MLP neurons of a small language model. Each row is named by its layer, matrix (up: input weights) and neuron, and shows model dimensions 80-207. Each number is 128 + 24 x the weight over its row's rms, rounded and kept within 0 to 255.
Before each neuron's rows, "fires in" lists the words (lower case) most often at its 100 highest values on Wikipedia text that the model never trained on.

fires in: "with", "through", "for", "throughout", "without", "to"
L4.up917 [162 118  96 127 144 145 138 123  75 121 159 118 114 152 136 118 124 134 131 134 132 129 101 134  92 100 149 134 137 132 149 104 126 123 128 159 122 115 134 127 116 127 141 166 132 168 123 140 118 188  97  87 177  72 115 145 102  57 119 109 136 119 128 102 157 111 130 122 137 121 114 110 138  93 148 130  92 115 155 122 107 150 121 142 147 120 135 143 126 140 147 132 114 113  92 133 150 102 175 104 139 161  83 168 129 113  87 158 118 132 125 150 129 113 106 139 120  90 130 140 128 157 147 112 169 114 115 132]

fires in: "be", "have", "win", "of", "to", "had"
L6.up692 [118 131 119 129 140 135 121  86 106 149 105 146  81 126 139 159 110 133  99 133 120 106  72 181 102 116 122 156 135 115 159 110 121 160 124  98 128 105 142  77 150 129 149 150 114 135  68 129 149 129 139 106 124 140 117 130 128 108 130 112 140 103 132  82 123 141 151 145 135 151 101 139  62 124 111 163 136 120 167 149 128 156 144 119 135 156 156 146 105 125 143 106 151 123  70 128 156 110 104  75 119 120 157 130  99 105 120 187 116 152 142 154 155 120 172  64 160 145 137 164 116 165 139  99 150 117 105 103]

fires in: "to", "after", "until", "before", "and", "from"
L4.up535 [155  82 134 134 123 131 129  83  89 161 173 129 132 159  86 161  98 146 153 126 136 146 105 148  90 105 149 113 118 143 126 121 167 138  87 144 103 116 148 119 122 131 153 118 134 149 141 125 141 127  87  86 155 114 109 122 179 142 116 141 124  98 157 121 116 154 134 149 127 136  99  99 140 131 178 142 113 108 149 127 123 128 137 150 124  94  73 155 123 157 124 122 149 152 142 115 115 107 118 108 120 137 131 138 122 168 148 151 126 104 145 167 146 165 115 143 136  94  87 131 116 139 168 146 138  61 109 117]

fires in: "the"
L4.up281 [ 74 132 135 130 147 121 123 105 105 150 129 126 131 161  81 131 153 121 154 143 169 117 120 140  56 101 108  80 133  83 144  88 180 162  86 139 122 126 156 110 141 127 138 164 124 128  95 146 109 141 128 132 143 114 110  88 110 105 168 109 163 151 171 102 109 125 115 143 102 132 115 163 107 161 133  64 134 129 154 113 122 139 114 112 161 112 115 148 105 148 170 110 152  84 107 120 128 152 159 123 140 123 131 131 172 138 111 107 105 146 161 105 119 132 147 120 115 111 120  88 140 163 154 115  84 103  99 142]

fires in: "when", "where", "about", "nearly", "near", "of"
L2.up90 [134  98 124 126  99 177 133 104 113 106 125 129 139 149  96  98  98 126 140 142  98 136 124 131  96 142 124 134 166 153 150 121 156 100 140 149 116 148 155 122 111 117 146 102 144 133 184 107 155 135  86 136 125 123 123 122 109 112 126 111 124 112 162 135 119 159 130 139 114 171 120 148 111 146 182 150 125 134 153 106 134 117 110 123 116 125 126 114 153 175 123 139 135  90 127 124  94 132 153 117 104  79 131 112 110 145 146 116  96 143 109 122 134 153 104 113 116 103 182  85 193 125 158 117  86 128 123 131]

fires in: "the", "one", "this", "each", "a"
L6.up208 [132 129 160 116 133 157 152  92  99 133 107 110  99 145  74 136 105 124 144 144 137 118 119 147  90 101  94 113 135 138 151 121 161 155 117 141 149 101 136 127 147 152 127 180 172 185 119 149 119 112 114 138 132 137 115 135 126 145 134 108 132 146 135 140 131 127 119 116 109 133  70 172  96 131 145 102 143 119 170  84 101 155 124 117 121 108  71 117 108 127 122  57 172 165  77 125 135 133 122 140 113 116 116 156 178 104 104 128 117 177 116 110 133 128 108 114 141 120 114 112 143 146 130 141  90 112 100 156]

fires in: "had", "would", "ve", "to", "could"
L4.up305 [142 139 158  95 123 176 129 130 119 156 111 148 149 161  96 119 142  82 139 164 135 133 105 133 102 153 131 132 132 112 142 114  96 146  92 126 128 160 133 113 142 136 161 116 115 156 114 150 142 143 108 110 176 129  99 117 130 133 138 151 107 126 155  83 112 133 119  77 148 134  99 141 121 138 149  97 183 146 134  94 112 150 109  88 151 151 112 107 121 113 151 128 114  71 147 104  91 179  86  71 120 164 149 162 169 154  56 161 120 118 169 101 112 128 142  91 137 113 175 125 121 140 131 116 149 133 151 129]

fires in: "at", "on", "near", "nearly"
L4.up903 [110  86 120 138  91 168 149 124  99 140 171 106 131 134  87 133 153 143 159 139 118 123 114 139 108  93 124 113 122 113 108  63 110 165 141 161 144 121 132 135 140 125 100 154 188 149 175 122 119 157 133  38 144  75  93  96 134  89  85 117 165 142 117 108 142 157 133 139 126 162 119 157 144 173 136 150  97 101 155 104 132 126 111 106 140 159 121 149 113 147 125  98 103 142 162 148 119 126 118 139 134 104 132 101 147 139 115  88 119 147  88 149 132 123  78  73 158 161 166 135 156 102 152 105 111 121 125 157]

fires in: "they", "was", "ve", "been", "to"
L7.up407 [124 146 101 150 114 113 130 121  91 163 126 119 125 133 100 133 143 130 172 149  90 135  72 140 122 106 102 111 131 131 131 160 137 149 117 111 155 136 115 128 120 122 111 117  89 136 175 138 166 142 161  92 155  96 110  81 157 116 133 103 152 138 144  59 103 145 131 149 119 142 132 117 154 150 109  99 121 161 135 105 108 127 121  80 148 179 108 112 113 134 103 111 133 113 119 138 169 125 112 114 107 113 119 117 113 146 118 129 110 159 107  97 146 146  75 100 165 103 140 154 137 186 125 109  92 135 106 135]

fires in: "career", "died", "place", "highest", "appeared", "appearing"
L2.up576 [142 155 121 167 110 114 117 107 126 119 132 116 128 144  89 164 109 118 103 113 130 157 137 129 128 134 139 133 125 147 162 101 179 146 112 106 116 118 120 137 146 128 124 143 163 146  95 141 108 139 118 135  85 101 109 150 146 105 140 104  52 108 175 119  78 159 137  87 133 138  87 148 123 105  99 110  94 137 140 127 152 123 125 104 115 134 123 115 166 142 129 118 155 140 121 107 127 190 117 106 100 114  95 132 142 156  99 113 142 133 132 144 136 163 116 119 115 124 122  92 161 139 140 110  85 150 137 133]

fires in: "university", "history", "institute", "academy", "hungary", "territory"
L2.up162 [117  96 149 122 138 164 150 116 148  99 147  92 140 157 170 141 124 110 123  96 158 130 123 173  85 150 162 144 153 145 125 127 133 189  96 147 154  80 162 134 115 121 151 140 195 131 137 138 146 137 129  77 126 113 133 123 173 104 115 123 161 161 141 155  98 184 146 153 117 130 162  95  89 155 144 118 116 127 136 144 153 122 161  86 129  78  92 163  93 132 120 118 143 128 104  93 112 112 148 118 123 118 115  87 138 126 104 162 134 123 116 150 118 149  80 135 100  90  88 121 115 178 133 102 109  95 101 124]

fires in: "a"
L7.up716 [ 84 128 154 133 150 131 132 162 127 163  83 108 137 114  91 130 105 176 156 159 122 145 100 116 122 111 101 161 139 111 121 119 149 142  82 120 148 105 118 112 132 122 146  91 112 148 113 131 111  93 110 108 141 115 126 113 162  94 145 131  95 144 178  96 124 119 132 111 123 132 146 107 145 101 124 149 146 145 154  85  96 108 121  93 144 137 108 137 109 136 111 123 113 102  89 171 140 136 141  64 116 125  88 135 109 113 111 129 120 132 137 143 170 153  86 128 114 115 184 116 134 181 106  97 147 142 135 146]

fires in: "a", "the"
L6.up57 [112 107 132  56 123 122 130 148 133 152 103 121 119 107 125 130 143 152 145 162 151  89 123 158 104 115  75 159 131 124 168  92 101 145 109 141 151  86 141 100 139 152 134 141 108 148 124 126 100 132 138 126 156 152 129 155  85  82 151 121 155 117 114 144 114 109 116 141 107 153 123 164 110 140 115 132 109 122 186  86 124 133 129 132 146 114 101 139 113 134  96 153 122 120 105 125 133 175 132 143 144 137 124 135 175 186 115 114 116 150 130  75 127 141 161 121 129 158 156 110 146 102 134 141  97 123  91 168]

fires in: "they", "to", "who", "must"
L6.up48 [124 114 160 161 119 114 170  77  97 145  93 144 129 138 103 149 134 126 142  89 133 115 103 141 151  97 104 128 158 108 198 117 126 129 129  81 121 160 151  98 165 104 155 125 117 115 135 143 127 150 106  85 127 138 105 135 158 134 149 124 150 160 179 105 120 164 147 150 111 131 108 132 104 144 130 145 125 145 125 129 167 134 151 107 144 132 122 131  95 122 101 105 128 134 147 134 137 146 130  96  76 134 138 165 120 144 156 132 127 167 126 139  89 129 119  93 157 128 113 125 138 104 165 105 114 103  63 164]

fires in: "a", "in"
L6.up342 [108  95 159 141 155 193 121 122 113 143 131 133 158 124 138 162 113 160 122 120 136  90 101 157 137 103 102 166 120  91 110  94 158 130  72 119 143 117 109 153 122 114 126 140 125 146 157 142 107 131 153 102 164 134  91 124 146 128 147  83 112 127  93 108 124 129 126 126 136 173 120 142 124 109 133 114 123 120 129 141  80 145 153 105 173 108 119 175 125 109 148 121 165 129 122 117 142 112 139 133 112 105 136 138 143 145 133 104 119 151 152 145 194 144 100 129 111 145 137 116  98 138  93  86 163 111 147 166]

fires in: "that", "and", "what", "because"
L6.up430 [144  86 151 131 142 130 127 131  78 208  71 122 114 164 103 120 123 122 127 153 107 122 102 112  81 121  95 145 131 143 120 114 100 187 145 130 139 142 115 114 184 173 154 160 100 151 117 133 115 123 125 144 129  95 100 139 104 131 125 126 145  91 148 103 135 134  94 135 120 116  89 128 114 104 155 133 119  99 162  87 102 125  98 102 174 125  82 136 110 138 105 117 130  95 104 137 136 143 105 128 147 145 124 112 135 154 110 162 125 138 117 122 160 110  93 100 162 138 123 140 185 149  90 138  98  98  87 140]

fires in: "for", "on", "received", "with"
L6.up148 [149 127 121 102 166 124 115 130  97 144 143 126 127 160 143 131 158 127 170 157 165 131  98 124 158 125 117 145 174  76 145  90 144 118 100 132 142 141 148 127 135 129 132 171 146 126  85 160  85 153 103  81 130 126  79 138 148 108 112  91 135 103 119 105 127 120 127 114 105 130  94 163 146 137 131 115 125 107  95 106 154  80 135 123 127 137 147 141 110 151 117 100 123 126 133 100 122 121 129 138 145 117 101 158 122 110  63 160 101 162 105  99 131 108 120  93 122  94 114 158 158 159 163 101 119 126 131 147]

fires in: "other", "another", "after", "from", "for", "way"
L4.up656 [126  71  97 111  90 132 118 147 110 149 123 109 126 162  69 148 136 151 122 153 147 150 107 145 152 114  80 114 143 126 146 104 160 134 129  89 130  95 109 149 143 128 147 125 128 129 145 148  81 162 107 149 116 127 108 136 155  83 134  85 100 104 157 106 125 145 135 144 154 138 147 132 117 112 162 136 119 117 178 114 130 129 129 115 127 113 133 106 127 127 135  81 178 164 147 126 116  78 139 147 145 139 106 113 199 137 139 111 131 115 127 158 125 139 125 131 124 140 100 121 103 110 157 147 155 131  91 102]

fires in: "to", "on", "summer", "of", "upon"
L6.up821 [109 123  83 143 102 108 138 131 127 154 107 159  77  82 104 116 150 132 126 118 147 156 118 165 106 115 127 136 115 105 116 141 106 133 115 125 164 140 129 101 139 117 131 133 131 135 122 115 109 118 123  98 136 118 113  99 170  70 111 122 115 110 107 108 128 173 128 133  98 127 171 163 108 158 148  89 173 172 216 130 124 166 124 106 119 115 126  71 137 125 137 107 120  97  94  91 127 150 134  85 138 143 121 133 120 129 146 143 141 131 161 107 116 148 149  86  95  56 167 101 143 148 131 129 117 120 169 109]

fires in: "would", "did", "will", "t", "should", "could"
L2.up890 [124 104 146 104 113 135 170  91 103 144  82 100 165 113 120 134 134 155 159 144 133 164  91 142 112 135  87 107 119 139 126 128 140 116 139 102 118 132 145 129 136 167 192 105  95 146 119 125 140 163 117 131 157 117 138  82 113 136 159 135 131  86 109  87 115 126 154 112 120 126 104 124 122 127 138  60 114 151 161 111 155 155 109 116 164 136  80 136 111 102 168 121  94  95  99  95 135 176 115 111 134 126 142  83 168 128  97 149 153 133 164 111 144 137 119  98 132 132 159 122 184 142 110 109 103 140 117 123]

fires in: "from", "that", "as", "between", "and", "entered"
L6.up131 [136  94 127 120 156 143 120  82 111 185 131 130 102 171 151 113 108 123 124 140 146 103 132 133  97 117 133 110 122 106 178 136 142 118  92 122 112 113 129 149 171 138 168 160 124 155 136 168 110 136 139 148  99 123 108 128 157 120 127 158 156 130 150 148 145 149  97 102 102 129 109 133  91 128 108 131 132  95 209 157 133 109 117 107 152 152 101 129 116 129 137 102 153 100 147 153 110 153  94 166 145 134  71 131 131 182  79 146 144 178 127 104 140 139 102  76 119 143 154 134 183 115 128 120 127  94  93 142]

fires in: "university", "institute", "college", "museum", "council", "center"
L2.up151 [114 136 138 131 125 119 165  90 137 114 150  99 141 149 109 153 142  87 156  99 160  95 140 130  80 110 181 117 142 147 120 125  88 181 106 111 126 102 120 125 139 153 132 138 159 176 146 167 127 165 106  89 131 107 134 106 189 139  96 133 150 141 121  88 133 137 129 149 130 132 119 121 117 185 133  86 111 107 159 106 148 114 148 105 145 101 142 114 127 155 147 137 136 149  89 112 157 131 132  98  89 156 156 123 120 123  80 166 125 116 146  97 101 130 112 127 132  70 132 112 111 179 142 123  89 139 119 127]